From a checkpoint of a small transformer trained on Wikipedia.
Architecture: LayerNorm before each block, biases, tied embeddings.
Training: a variant of Adam for these matrices, 7851 steps.
MLP neurons of a small language model. Each row is named by its layer, matrix (up: input weights) and neuron, and shows model dimensions 80-207. Each number is 128 + 32 x the weight over its row's rms, rounded and kept within 0 to 255.
A block is one neuron, or neurons of one layer that tend to fire together. Before each block is what it responds to, as a language model described it from the Wikipedia text at the highest values.

Description: Table headers and section titles. Tokens inside Wikipedia table header rows and == section headings ==, often late column names like Venue, Length, relegation, and pipe separators.
L9.up650 [151 164 141 150  95 134  73 103 128 147 144  88 135 149 181 187 212 165  95  73 123 130 152 187 183 118 141  58 103 140 152 126 130 118  96  47  85 135 146 135 123  83 187  71 121 179 161 125 144  96  94 140 135 157 198 141 152 111 141 161 119 103 190 125 111  81 184 175 134 146 108 116  97  86 156 115  85 134 103 171 144 111 143 152 101 134 191 172  82 124 121 133 130 128 146 138 163 111 166  85 171 128 157  82 144 185 122 195 144 126 121 121 103 128 126 145 105 122 106 118 200 116 109 127 117 137 126  86]
L9.up2432 [131 137 142 109 142 185  81 104 168 117 113 156 184 150 179 146 147 187 115  85  98 148 197 155 151  82 139  92  92 155 189 178 138 115 146 124  86 135 103  87 110 102 165 114 146 130 135 128 150 117 104 156 101 129 108 145 185  93 138 124 119  78 170 147 168 112 202 149 129  96 114  96 120 103 142 109  57 108  87 110 148 181 109 111  72 167 167 126 122 144 147 102  87 130 144 154 159 112 138  90 164 139 154 113 100 147 142 136 189 146 134 136 141 151 120 120  84 109  98 142 174 132 103 116  89 129 104 178]

Description: Anaphoric demonstratives. Demonstratives pointing back to something just mentioned, mostly at sentence start after a period, e.g. This feud, during this period, these cells.
L3.up34 [125 119  97 115 186 134 129  62 120  99 150 189 172 117  84  52 103 157 132 131 136 106 181 148 125 113 112  92 184 115 160 149 105 126 137 115  96 137 131  85  60  53  98 115  51  63  93 139  68 165  81 138 126 183 113 107 143 141 153 148 184 109  99 163 103  95 151 124 131 133 154 131 128 147 252 105  91 146 112  92 146 108 106  77  60 139 158 104 159 164 151  91  87 119 136 150 213 158 111 155 126 125 122 103 134 154 136 153 109 152 184 135 161 203 131  66 118  87 163 167 109 142  64 101  88 145 124 135]
L3.up787 [107 123 121 135 143 116  57  94 121 105  68 166 127 111 130 101  84 126 155 101 119 132 132  91 118 146 136 157 153  86 140 159 147  42 139  87  97  91 106  93 111 102 145 106 132 163 100 113 139  98  87 110 110  90 168 172 107 163 143 139 100 122 152 114 136 109 226  93 135 142  82  66 111 168 159  99 110 155 108 163 149 124 121 101 103 122 156 102  95 152 151 115 150 130 207 119 123 123 132 146 176 144 148 144  86 102 101 140 153 144 147 109 120 164 125 118 129 138 163 132 128 177 151 128 128 116 127 170]
L3.up952 [115 152 148 121 131 139 150  47 107 123  97 129 141 121 191  98  77 146 150 155  99 151 128  98 141 113 162 123 165 125 109 161 118 134 128  44 149 131  63 105 163 132 119 107 146  57  77 131 124 133 105 127 120 206 149 156 164 119 166  93 140  80 154 104  78  92 136 149 144 200 147  90 144 128 115 149 128 141 143 105 146  78  97 117 142 163 173  93  87 185 126 121 102  94 142 105 135  72 103 157 127 162 125  95 126 148  37 114 132 139  88 141 168 161 101  80 128 119 139 112 107 126 142  80 147 187 107  88]
L3.up2085 [143 146 122 141 135 151  54  50 147 122 180 107 114 132 110  66 116 114 154  72 114 120 153 139 165 147 107 164  89 154 105 152 129 132 171 150  91  81 116 110 164  70 103  79 157  79 136 153  78 190 105 145 145 169 210 138 118  85 172 149 108 105 153 104 100 113  93 155 132 159  94  88 120 114 145 127 110 102 107 178 174 103 108 118  87 138 164 126 132 222 120  78 120 131 173 118 141 161 106 149 191 149 145 140  80 124 138 110 130 140 127 110 155 148 126 149 119  76 147 123 123 104 119  74 127 124  85 114]

Description: Sentence-initial name pieces. Fires on name tokens or their pieces at sentence start when a known entity is re-mentioned, e.g. Kendall, Hellion, Catanzaro, Filipescu, or a sentence-opening The.
L6.up552 [118 168  85 138 121  93 181 129  99  94 139 109 158 127  65 100 132 139 103  69 125 147 124 147 131  64 137 138 171  87 118  99 174 102  70 127 115 156 200  83  75 111 139 155  90 138  95  80  82 116  85  95 136 134 150  83 115 129 135 116 109  94 106  52 177  73 155 141 221 139 195  86 122 110 128 146 111 113 128  80 177 102 181  96 172 124  93 117 131  99 131  97 105 125 134 155 123 167  95 153 128 118 153 134 132 119 102 103 120 154  75 149 107 115  82 127  92  95 197  77 162 138 127 148 123 124 114 151]
L6.up784 [144 134 158 162 157 129 151  73 106  74 116 154 202 133  86 151 100  90 137 100 102 144 134 150 212  76 183 129 112 110  71 172 167 116  85 120 193 132 171 176  84  63  85  72 111  68 122 141  98 126  79 136 166 146 151 138 140 146 152 131 119 112 127 142 167 118 126 142 173 163  96  84 113 104  84 115 118 219  60 124 159 138 201  82 155 183 111 125 128 146 118 111 106 160 110 159 115 131 172 164 142 121 106 171 123 107 132  90 120 153 180 154 120 150  87 109 132 155 100  57 146 115 164  62 163 146  98 190]
L6.up1174 [155 115 134 186 117  93 122 103 169 111 139 155 141 140 117 128  99  48 116  95 115 129 151 134 125 106 136 123 176 169  47 108 130  92  54  97 101 107 187 173 115  89 144  94 100  82 171  94 101 116 152 152 129 149  86  96 181 122 144 132  73 113 151 157 123 134 165 115 192 111 119 104 100 156  88 126 137 106  93 137 153  81 121 104 170 118 112 123 110 159 175 136 161 185  83 143 138 110  98 166 112  98 144 156  86 144  93 125 151 113 154 136 160 136 139 163 133 139 107 139 134  95 133 141 120 118  82 195]
L6.up1337 [178 134 182 188  91 129 165 132 139  61 152 133 119 144  38 159 114 110  99 139 118 148 129 142 112 124 123 149 134 173 103 130 190 139  89 114 157  53 146 155 105 133 149 129 129 137 132  86  77 132 107 109 130 165 129 108 123 152 170 129  98 102 120 119 135 103 146 134 175  94 209  88  56  96 102 118 156 161 163  97 164  95 116 163 215 107  92 122 115 142 108 143 144 147 120 117 113 188 135 154 132 100 162 125 107 125  98 107 160 135 128 171  65 129 151 113 146 124 165 100 142 180 163  85  86  54 110 164]
L6.up1780 [170 155 147  65 148 145 141 140  88 104 153 178 104 150 104 146 127 127 108 172 152 142 111 127 134 164 114 123 123 113 116 159  78 122 114 178 131 102 140 102 145 159 137 196 153  92 116  77 154  91 127  84 118 172  70  99  84 131 144  61 141 147  82 167 160 122 180 163 142 184 141 147 135 109 136 132 105 135  79 132 137 158  71 163 107  99 128 121 131  92 159  54 135 168 179  98 111 142 106 125 122 126 125 101 144 117 140 119 127 138 140  77  96 179  77 151  74 127 151 119 135 136 112  67 154 174  97 160]
L6.up1972 [156 103 161 107 199  81 118 149 207 101 144 164 164 125  99 142 120 173 114 125  98 107 113 137 126 153 112 152 144 118 142 140 163 126  80 102  92 121 153 105  91 113 147 157 183  95 114  98  72 170  73 114 105 119 155 145 122  88 143 106  77 121 100 129 104  69 165 129 123 116  76 161 125  43 124 153 128 106 158 151 157 128  99 152 193 113 145 125 152 108 167 131 168 165  87 142 109 156  57 138  94 144 161 163 106 122  59 120  98 140  66 156 128 176  41 178 160 135 122 128 154 147 128 132 116 128 124  95]
L6.up2989 [157  92 180 170 150 128 125 130 176  93 120 135 121 165 133 127 152  64  96 119 129 158 163 103 105 138  94 148 169 183  94 132 141 136  40 103 122 126 131 141  95  97 146  69  95  90 138 141  62  74  92 119  80 133  92  34 107  86 127 110  86 153 144 178 185  93 127  91 122 138 135 116  94 118 127 109 138  91 113 108 162 128 177 141 210 136 147 162 102 178 115 153 160 112  74  81 148 118 180 134 148 127 159 159 123  88 120 124 153 111 157 167  92 135 122 125 152 130  66 129 151 148 144  63 127 128  55 164]
L6.up3039 [165  62  89 118 129 116 165 147 131 144 161 128 132 122  96 122 104  84 117 113  95 125  88  94 123 183 155 111 130 132 112 170 145 140 128  83  95 100 102 127  73 105 132 134  90 130 118 106  53  80 129  98 157  42 143 165 157 126 152  64  81 116  84 169 144 145 176  93 160  70  81 131 139 122 170  58 115 172 124 115 111 137 158 221 201  69  79 124 182 141 114  73 150 110 185 146 135 152  82  92 135 113 103 157  63 142  81  84 145 154 169 110 102  64 129  99 125 112 144 105 169 197 100  97 162 136 116 141]

Description: Definite article after verbs. Fires on the, this, and other determiners, often merged with a preceding preposition or verb ending, such as "to the", "crosses the", "losing the", "on this".
L9.up802 [127 171  70 141 161 118 101  97 153  73 105 176 101 162 150 123 169 164 143 125  82  70 188 136 127 200  90  89  88  72 108 155 128  86 159 151 153 143 101 131 125  97 181 102 131  99 131 185 180  91 140 161 119 207 156 113 164 148 139 127 116  90 171 123 130 114 149  52 125  33 161  74 151 146 180 111  98 157 141 164 159 103 127 140  93 137  93  98 122 122 128 122 202 132 137 128 164 126 118 135 165 132 122  92 155 135 104 143 111 113 113 104 186 193 117 142 116 141 159 145 138 158 143  78 161 104 108 169]
L9.up1965 [129 142  61 151 117 139  74 122  85 120 120 149 156 145 102 103 124 145 141 138 100  52 150 125 155 135 128 127 116  77  73 136 155  76 135 151 114  98 137 151  96 105 158 181  62 105 117 141 114 189 113 189 121 179 192 132 132 185 168 102  70 130 131 124 156 156 100  58 149 138 146 100 116 100 149 142  88 150 102 148 144 150 169 105 115 175  86 116 137 134 148 143 147 179  93 144 165 128  89  76 118 124  65 140 163 171  53 154 148 126  77 110 130 108  40 155 151 150 154  92 145 157 109  70 172 147  72 142]

Description: Mid-name word pieces. Second piece of a multi-piece proper name or number, usually a subject opening a sentence or paragraph, e.g. F-inc-astle, R-ign-ey, 11-35-1.
L9.up1142 [123 111 149 110 178  95  87  99 150  88 140 199 186 134 128 173  74 116 116 145 144 129 169 112 119 183  91 190 161 145 100 190  93 137 155  80 133 112 150 118 150  97 137 191 133 140 131  70 108 146 129  88 125 189 131 125 111 173 192 106 117 157 118 140  89 145 105  78 121 169  58 155  63 131 135 100 192 114 118 116 109 165 168 149 141 115 164 122 104 100 144 160 134 156  99  70 201 227 147 163 136 136 125 124  87 133 143 112 119 144 112  98  85 207 178  79 140 152 113  95 158 118 176  70 133 151 128 128]
L9.up1678 [190 118  81 176 173  88 108  99 123  90 147 170 234 126 164 175 135  81 111 136 111 150 144 106 134 138 113 209 147 116 179 130  94 132  70  85 149 123 162 158 163 130 119 106 134 129 165  96 102 152 171  72  79 147 108 121 145 129 100 153 109  48 143 150 123 147 137 102 166 153  65 121 116  95  99 192 130  89 179 164 114 114 103 107 159  98 129 126 118 177  94 138 130 150 164 139 104 125 155 143  98 137 206 107 148 170  95 100 110 151 157 158 206 132 155  73 128 130 116  51 156  85 139 122 116  92 143 170]

Description: Table headers, adjective suffixes. Separators (|, ;, or) late in Wikipedia table header rows, as in "Qualification or relegation", "Score |"; also adjective endings like -ic, -ical, -atic.
L6.up442 [146 187 131 124 163  90 143  62 191 126 166 123 144 120  51  55 144 143 137 105  81  94 126 192 136 126 136 112 100 150 103 151 180 134 146 142  97 154 137 148  83 105 178  91 140 130 131 174 109 118 125 153 117 163 116 157 119  99 144  82 132 117 105  34 117 124 105 151 187  76 131 133  86  64 124 168  93 177 107 146 134 145  98 158 162 135 125 149 137 125 160 116 144  91 121 142 111 149  92 120 120 152 108 146 118 114 113 133 129 153 113  72  85 133 122 103  76 115 196 127 146 162 155 194 155  75 132 178]
L6.up731 [142 124 167  99 135 128  98 122 104 106 140 149 131 178 148  75  84  99 157 156  85  73 150 122 154 153  60 157  84  95 178 132 152 116 103 105 118 135 155 157 139 102 153 103  82  67 181 163 154  58 115 109 102 119 113 101 109  49 187 118 103 118  92 120 149 133 113 123 162 206  79 158  88  97 146 186  86 108 168 138 183 139 148 114 121 163  53 111 171 169 127 113 115 150  97 149 125 135 151 144 214 127 103 139  93 142 137  89 164 138  78 112 183 162 122 110 154 128 180 116 144 175  63 148 151 137 119 159]
L6.up1101 [158 147 205  74 121 140 123 138 130  55 124 147 153 143  98 105  93 118  75 151 127 109 133 124 148 108  70 155 114 140 148 137 134 131 164 118 130 169 212 189 159 118 197 163 197 138 130 169  93 132 142 142 103 158 189 155 141 129  80 138 106 110 154 172 106 162  61  98 140 149  80 181 103 158  83 176 118 112 131 152 239 144 147 101 145 206 150 113 129 139 137 146 160 121 129 140 143 124  95 118  93 135 149 156  95 124 114  87 117 144 115 106 167 208  40 137 105 125 105 108 132 130 151 143 169  80 145 132]
L6.up1252 [139 168 105 112  92 117 104 122 124 132 177 106 150 145 148 143 204 176 118 102 137  99 146 155 136 124 102  79  98 135 180 131 148 139 130 153  88  92 135 125  95  99 223  86 109 139 141 171 162  75  95 198 129 154 109 131 149  91 193 107 115 120 189 130 130  60 180 141 153 148 168  94  78  98 122 104 120 117  98 106 156 123 107 150  81 140 139 126  82 110 124  96 142 120 180 115 111 129 130 130 187 159 108 138 132 170 192 138 171 111 171 101 143 150 124 124 166 148 121  76 130 107  83 115 111 137 150  90]
L6.up1296 [133 158  81 154 175 123 105 139 114 115  84 141 169 132 137 145 173 181 120  80 149  97 169 114 131  66 129  75 152 124 107 117 207 160 116 101 126  57 124 196  91 124 122 112 163 121 169 102 153 107 116 137 122 138 128 159 158  98 146 101 188 100 139  78 154  45 187 143 187 115 122 142  80 118 204 184  79 148 122 136 161 103  63 114  59 106 158 153 116 170 134 136 143 215 168 145 130 148 133  99 124 133  74 123 150 146 142 158 139 177  84  87  95 164 138  91 108 157  99  89 130 119 120 156 192 159 175 141]
L6.up2462 [149 129  98 159 146 204 130 128 134 112 108 164 119 145 128 165 135 140 137 120  98 125 144 124 126  67  68 113 119 127 116 101 146 213 100 146  88 144 105 153 157  93 167 133 186  80 220 133 121 114  92 117 143 201 110 126 154  75 167 128 162 115 112 116 116 121 162  71 179 123 124 144 157 121 126 138  78 120 159 132 181 201 166 111  94 188 142 129 113 124 129 163 145 168 171  93 108  99 146 129 114 135  75  89  87 170 110 124  80 134  99 129 125 150 163 142 120 150 161  92 163  86 111 171 148 160 100 155]
L6.up2485 [121  99 111 121 152 165 132 147 131 119  87 136 116 125  99 133  91 116 133 113 146 104 127 131 149  72 190 121  36 117 138 100 157 127 110  92 101 101 141 139 204 149 151 131 128  82 157 179 124 126  86 188  77 210 189  93 150 107 127 122 185 168 176 123 123 108 155 164 163 129  84 137 128 118 192 148 115 117 107 111 220 166 120 102 108 151  78 124 121 119 123  80  88 110 163 140  70 104 139 182 137 127  98 148 103 155 174 141 146 138 123  43 153 110 117 194 109 172 118 110 111  90 135 143 156 154  27 140]
L6.up2596 [128 142 139 134 159 101 133 107  85 128 152 144 127 184 132 154 101 149 110 131 110 135  72 134 128  58 179  99 133 127 114 114 123  91  86 142 165 153 188 166 145  97 123 141 213  79 154 122 139  92 106 110 107 116 105 133 140 102 170 150 109 146 142 139 179 147 239  62 222 118 102  85 145  99 171 172  97 133 142 150 156 129 134  78 133 151  91 151  77 123 123 117 189 170 170 155 153 113 184 131 169 157 154 136 133 151 208  76 116  77 158 132 113 200 114 168 173 149 108 159 122  77 130  34 151 111  88 163]

Description: Anaphoric determiners before nouns. Determiners and possessives pointing back to earlier text (this, these, its, their, the), often after a verb or preposition, e.g. "Testing of this", "Due to its".
L6.up751 [ 87 176 104 127  87 132 153 132  93 146 161 119 139 160 135 141 104 162 142 115 132 123 106 142 139 122 132 177 109  92  71 149 120  89  76 109  92 154 163 164 104  94 102 115 112  89 130 155  99 138  58 174 117 157 195 124 147 132  44  97 148  97 132 142 161  67 164 144 182 120 126 149  55 113 131 155  43 113 160  80 115 110 111 121  72 127 185 140 128 149 116 101 126 143  87 143 113 108 132 159 181 140 100 148 156 144 157 166 165  96  76  66  99 162 100 123  81 139 148  76 183  98 142 119 157 128 136 187]
L6.up1066 [115 145 118 160 129 158 152 120  77 118 129 162 115  88 120 175 131 141 141 156 113  86 129 132 140 109 155  91  77 147 113 175 118  86  70 109 137 170 145 135 149 122 141 149 150 143 179 144 186  90 123 167 133 131 136 137 187 101  86 119  83 140 148  85  96 131 119 115 109 102 119  85 150 101 165 147  85  67 151 153 160 107 116 136  55 161  90 125 161 138  98 136 191 134 104 163 122 113  22 110 163 177 141 111 137 185 171 123 145 105 131  67  76 122 125  91 169 133 142 155 176 145 103 130 174 110 129 119]
L6.up1364 [133 138  83 119 130 170 151 105 117 115 103 111  95 161 149 173 133  63 159 163 134 101 139 141 144 148 155  98 103  82  86 225 101 103  15 137 172 117 167  74 119  90 130 147 155 119 121 148 146 148 180 158 125 115 150 107 125  92 124 112 118  98  88 107 157  85 113  64 162  23 167  56  88 132 128 111 117  98 217  92 154  91  91 105 102 130  77  79 131  94  89  86 179 128 126 184 159 147 134 162 199 155 149 172  80 155 120 136 130 129 165 118  99 143 107 118 118 170 135 117 162 129 171 113 196 141 108  95]
L6.up1699 [171 101  63 147 131 197 128  84 123  95 111  85 131  98 105 122  60 131 135 181  84 127 143 173 131 118 123  81 146 101 110 101 137  77 102 135 150 107 155 172  97 109 161 139 123  77 112 139 130 156 118 172 118 150 167 146 167 134 101 118 108 124 123  97 117 115 155 100 151 134 139 123 110 118 186 132  98 170 149 122 122 204 105 141 119 164 109 173 103 167 132 129 140  80  94 105 161  87  96 113 152 145 127 130 131 165  95  86 145 100 132 135 139 140  73 124 164 137 161 118 132 178 103 117 138 131 148 161]
L6.up1729 [125 108  93 151 139 123 108 137 113 133 128 112 130 166 122 104  50 185  93 149 185 157 154 151 140 115 169 142  87 117  69 174 141 115 145 114 105 154 175 123  92  91 179  76 145 109 109 121  64 161 117 135 131 192  70  69 157 145 138 114  54  45 161 125 157  73 175 119 148 118 111 141 135 137 140 137  84  43 189 133 163 101 109 150 174 148 102 108 105 160 121  66 135  72 166 100 106 182  42 130 138 110 171 122 100 126 145  83 208  96  84  89 162 179  66 118 121  84 137 100 121 174  96 106  99 154 128 118]
L6.up2253 [138 157 124 133 114 129 149 142  69 156 112 122 124 115 130 130 104 137  97 103  99 103 181 124  94 149 163 168  88 146 113 157 131  90  89  85 140 145 104 122 142  82 116 108 151 116 171 132 121  72  51 162 166 172 159  90 175 128 100 145  61 119  83  93 112  85 136  98 207  81 194  64  98 118  98 163  81 149 100 135 106 142 127 113 109 165  65 111 136 166 120 142 151  83 135  91 233 175 163 176 145 148 138 107 138 179  82  76 119  90 106  57 111 107 132 116 118 125 147  90 126 132 139 100 144 102 127 132]
L6.up2571 [101 113  61 150 139 142  97 115 151 122 149  88 145 113 113 138 142 127 117 109 122 147 167 124 127 175 113 118  62  89  81 155 120  79 101 112 110 158 169 143 104  23 151 100 132  42 141 189  50 132  98 125 112 148 149 109 157 162  97  84  90 114 106 114  85  96 150 131 168 122 215 101 129 164 128 138 107 178 157 174 121 138  99 121 158 137 101 146 135 193 108 145 144 136  76 153 140 196 116 153 110 140 121  95 181 162  83 113 116 138 132 112 156 194  88 161 160 153 163  97 157 106 102 121 113 135 140 163]
L6.up2993 [110  93  44 132 119 120 150  75 179 111 169 106 183 179  89 171 122 117 131 164 174 129  99 132 135  86 138 120  57 175  75 164 183  88  87 159 176 142 197 175 121 115 138 123 170 138 169 131 117 119  99 158 118 151 171 108 150 127 113  70   9  73 105 124  98 106 131 124 125 146 146 133  74 127 115 149 111 166 155 190 108 110 103  68  52 160  46 105  96 168 123  91 161 135 143 149  96 153 100 121  87 157 173 125 140 151 109 130 141 150 125 111 101 150 135 157 106 148 129  44 144  82 107  92 156  97  99 106]

Description: Table cell separators. Pipe cell separators in Wikipedia tables, strongest on the first header cell after a section heading (| Name, | Rank, | Year |), also semicolon-separated list items.
L3.up70 [149 171 119 118 153 126 101 104  90 102 189 113 149 160 116  75 193 122 113  64 141 187 148 153 147  95 139 130 112  81 186 135 134 175 123 127 113  98 164  93 101  74 185  63 186 118 127 104 149 101 101 174  74 169 133 161 112  86 115 132  95 119 178 166 146 129 185 132 140 150 106 110  92 125 167 128  96 116 142  92 214 129 163 158 151 118 120 129 115 162 124  93 167  94 152 159 158 139 108 154 125 140 132 161 146 132 125  91 123 117  94 132 116 178 114  62 125 112  85 145 147 181 126 141 117  98 123 138]
L3.up1820 [158 137 145  85 107 126 131 141  97 118 147 168 171 124 143 125 119 164 158  80 140 124 201 183 103 178 121 101 143 125 154 183 103 138 127 160 102 114 183  68  83 130 142 101 141 110  89 103 105 137 122 143  80 119  41  79 160 135  68 140 126  89 143 133 146  73 172  59 108  51 161 159 113 133 196 129 134 155 131 112 150 180 115 172 159  77 112  92 116 151 129 104 151  58 155 133 158 200 157 136 119 151  68 170 104 158 146 136 150 138 110  82 113 198 158 114 134 105 101 141 145 148 135  84 155 143  93 151]
L3.up2363 [137  97 141 114 127  94 125 113 108  78 185 124 161 139 199 196 133 101 149 118 168 110 129 143  89 146 153 110 111 112 110 160 142 109 178 139 117 115 170 122 114  96 217  88 139 139 100  72 129 127 139 173  51  92 132 141 118  96 131 103 118  99 140 167  98  86 144 118  99  88 109 135 108 125 164  98 122 140 131  85 176 120 151 119 158  77  96 114  51 138 113  41 161 109 152 159 145 168  81 128 137 143 129 196 100 171 188 128 137 141  96 125  71 123 153  80 172 128 144 118 187 169  99 127 163 104 123 181]
L3.up2647 [138 121 133 176 144 116 119 113 130 118 140 141 132 156 141 151 153 170  73 107 170 156 116 152 128 143 202  90 193 129 144 208 213 128  73 146 108 103 124 117 171 112 168  93 166 133 171 157 164  73 107 130 125 115 167 130 154 103 138 109 116 103 149 134 134  89  85 101 155  70 148  38 141 107 136 116  96 146 125  66 179 161 106 113 144 100  99  84  95 156 109 120 199 130 127 118 167 145 105 110 143 137 129 180 109 157 165 125 133  87 126 110  92 163 145  64 142 113  96  85 153 183 122 115 142 111 112  97]

Description: Repeated-word continuation pieces. Second or middle word pieces of a name or word already seen earlier in the passage, e.g. Gl-ad-stone, Filip-esc-u, Kupar-uk, Hell-ion.
L3.up398 [103 118 169  99 152 117 118 100 127  91 143 143 149  95 172  71 139  23  95 112 131 161 114 114 115 106 164 137 189 164  81 151  70 138 131 100 189 131 129 147  69 142 179  94  88 133 153 134 102  74 114 113 115 132 124 133 131 115 197  87 144 133 154 185  97 133  73  72 141 127 105 152  97  89 118 114  92 139 138 158 130 117 173 141 101 141 117 131 119 150 148 166  85 141 143 122 170 104 160 187 101  95 112 172 126 124 126 120 134  99 141 153 110 139 191 109 148  80 157 150 132 153 158 158 114  89  63 125]
L3.up554 [ 97 133 170  45 181 182 130  97 169 129 158 105 100  73  86 137 112  37 115 116 177 125 121 149 124 106 108 115 125 137 109 117 157 121 103 133 164  89  93 220 100 116 112  51 104 120 198  95 140  75 103 184  86 124 172  84 108 150 178  81  93 135 198 125 182 144 129  92 125 165 172  86 124  94 125 114 123 125 132 130 174 123 164 125 149 143 137 212 120 120 147 131 141 166 168  76  69 141 137 131  63  83 136 124  80 122  93 156 132 204 103 156  94 129 141 194  94 161 145 110 115 133 134  79 134 185  93 131]
L3.up1955 [124 134  75 114 145 104 125 138 126 141 171 131 119  67  71 115 119 129 100  55 117 160 109 104  86 117 119 129 113 100 140 134 139  66 136 131 174  69 128 173 141 148 148  93 108 129 142 151 114 104  88 129 119 137 199  87 134 176 162 147 126 112 146 194 162 111 140 102  90  79 113 108  77  77  98  71 105 138 137 159 174 130  83 114 160 162 143 143 170 126 165 127 177 114  74 111 130 127 121 182 105 111 107 207  87 167  75 135 118 164 122  94  74 203 148 182 117 102 160 114 134 159 166  96 160  95 105 118]
L3.up2663 [110 148  58 118 163 121  83  99 155  92 135 127 123 105  73 129  95 110  97 127  88 144 124 176 131 168 127 128 153 123 109 141 163  92 110 112 160  76 159 120 119 113  96 126 109 122 116 155  92 104 174 151  90 119 200  93 142 123  93 144 140 151 230 119 152 161  93 139 135 167  91  49  58 124 150  96 149  85 135 143  98  97 128  64 126 162 162 125 181  93 193 175 146 140  87 118 124 157  99 151 119  83 110 144 128 133 100 128 141 216 160 124  92 146 124 124 122 144  64  68 228  82 144 103 102 175 132 192]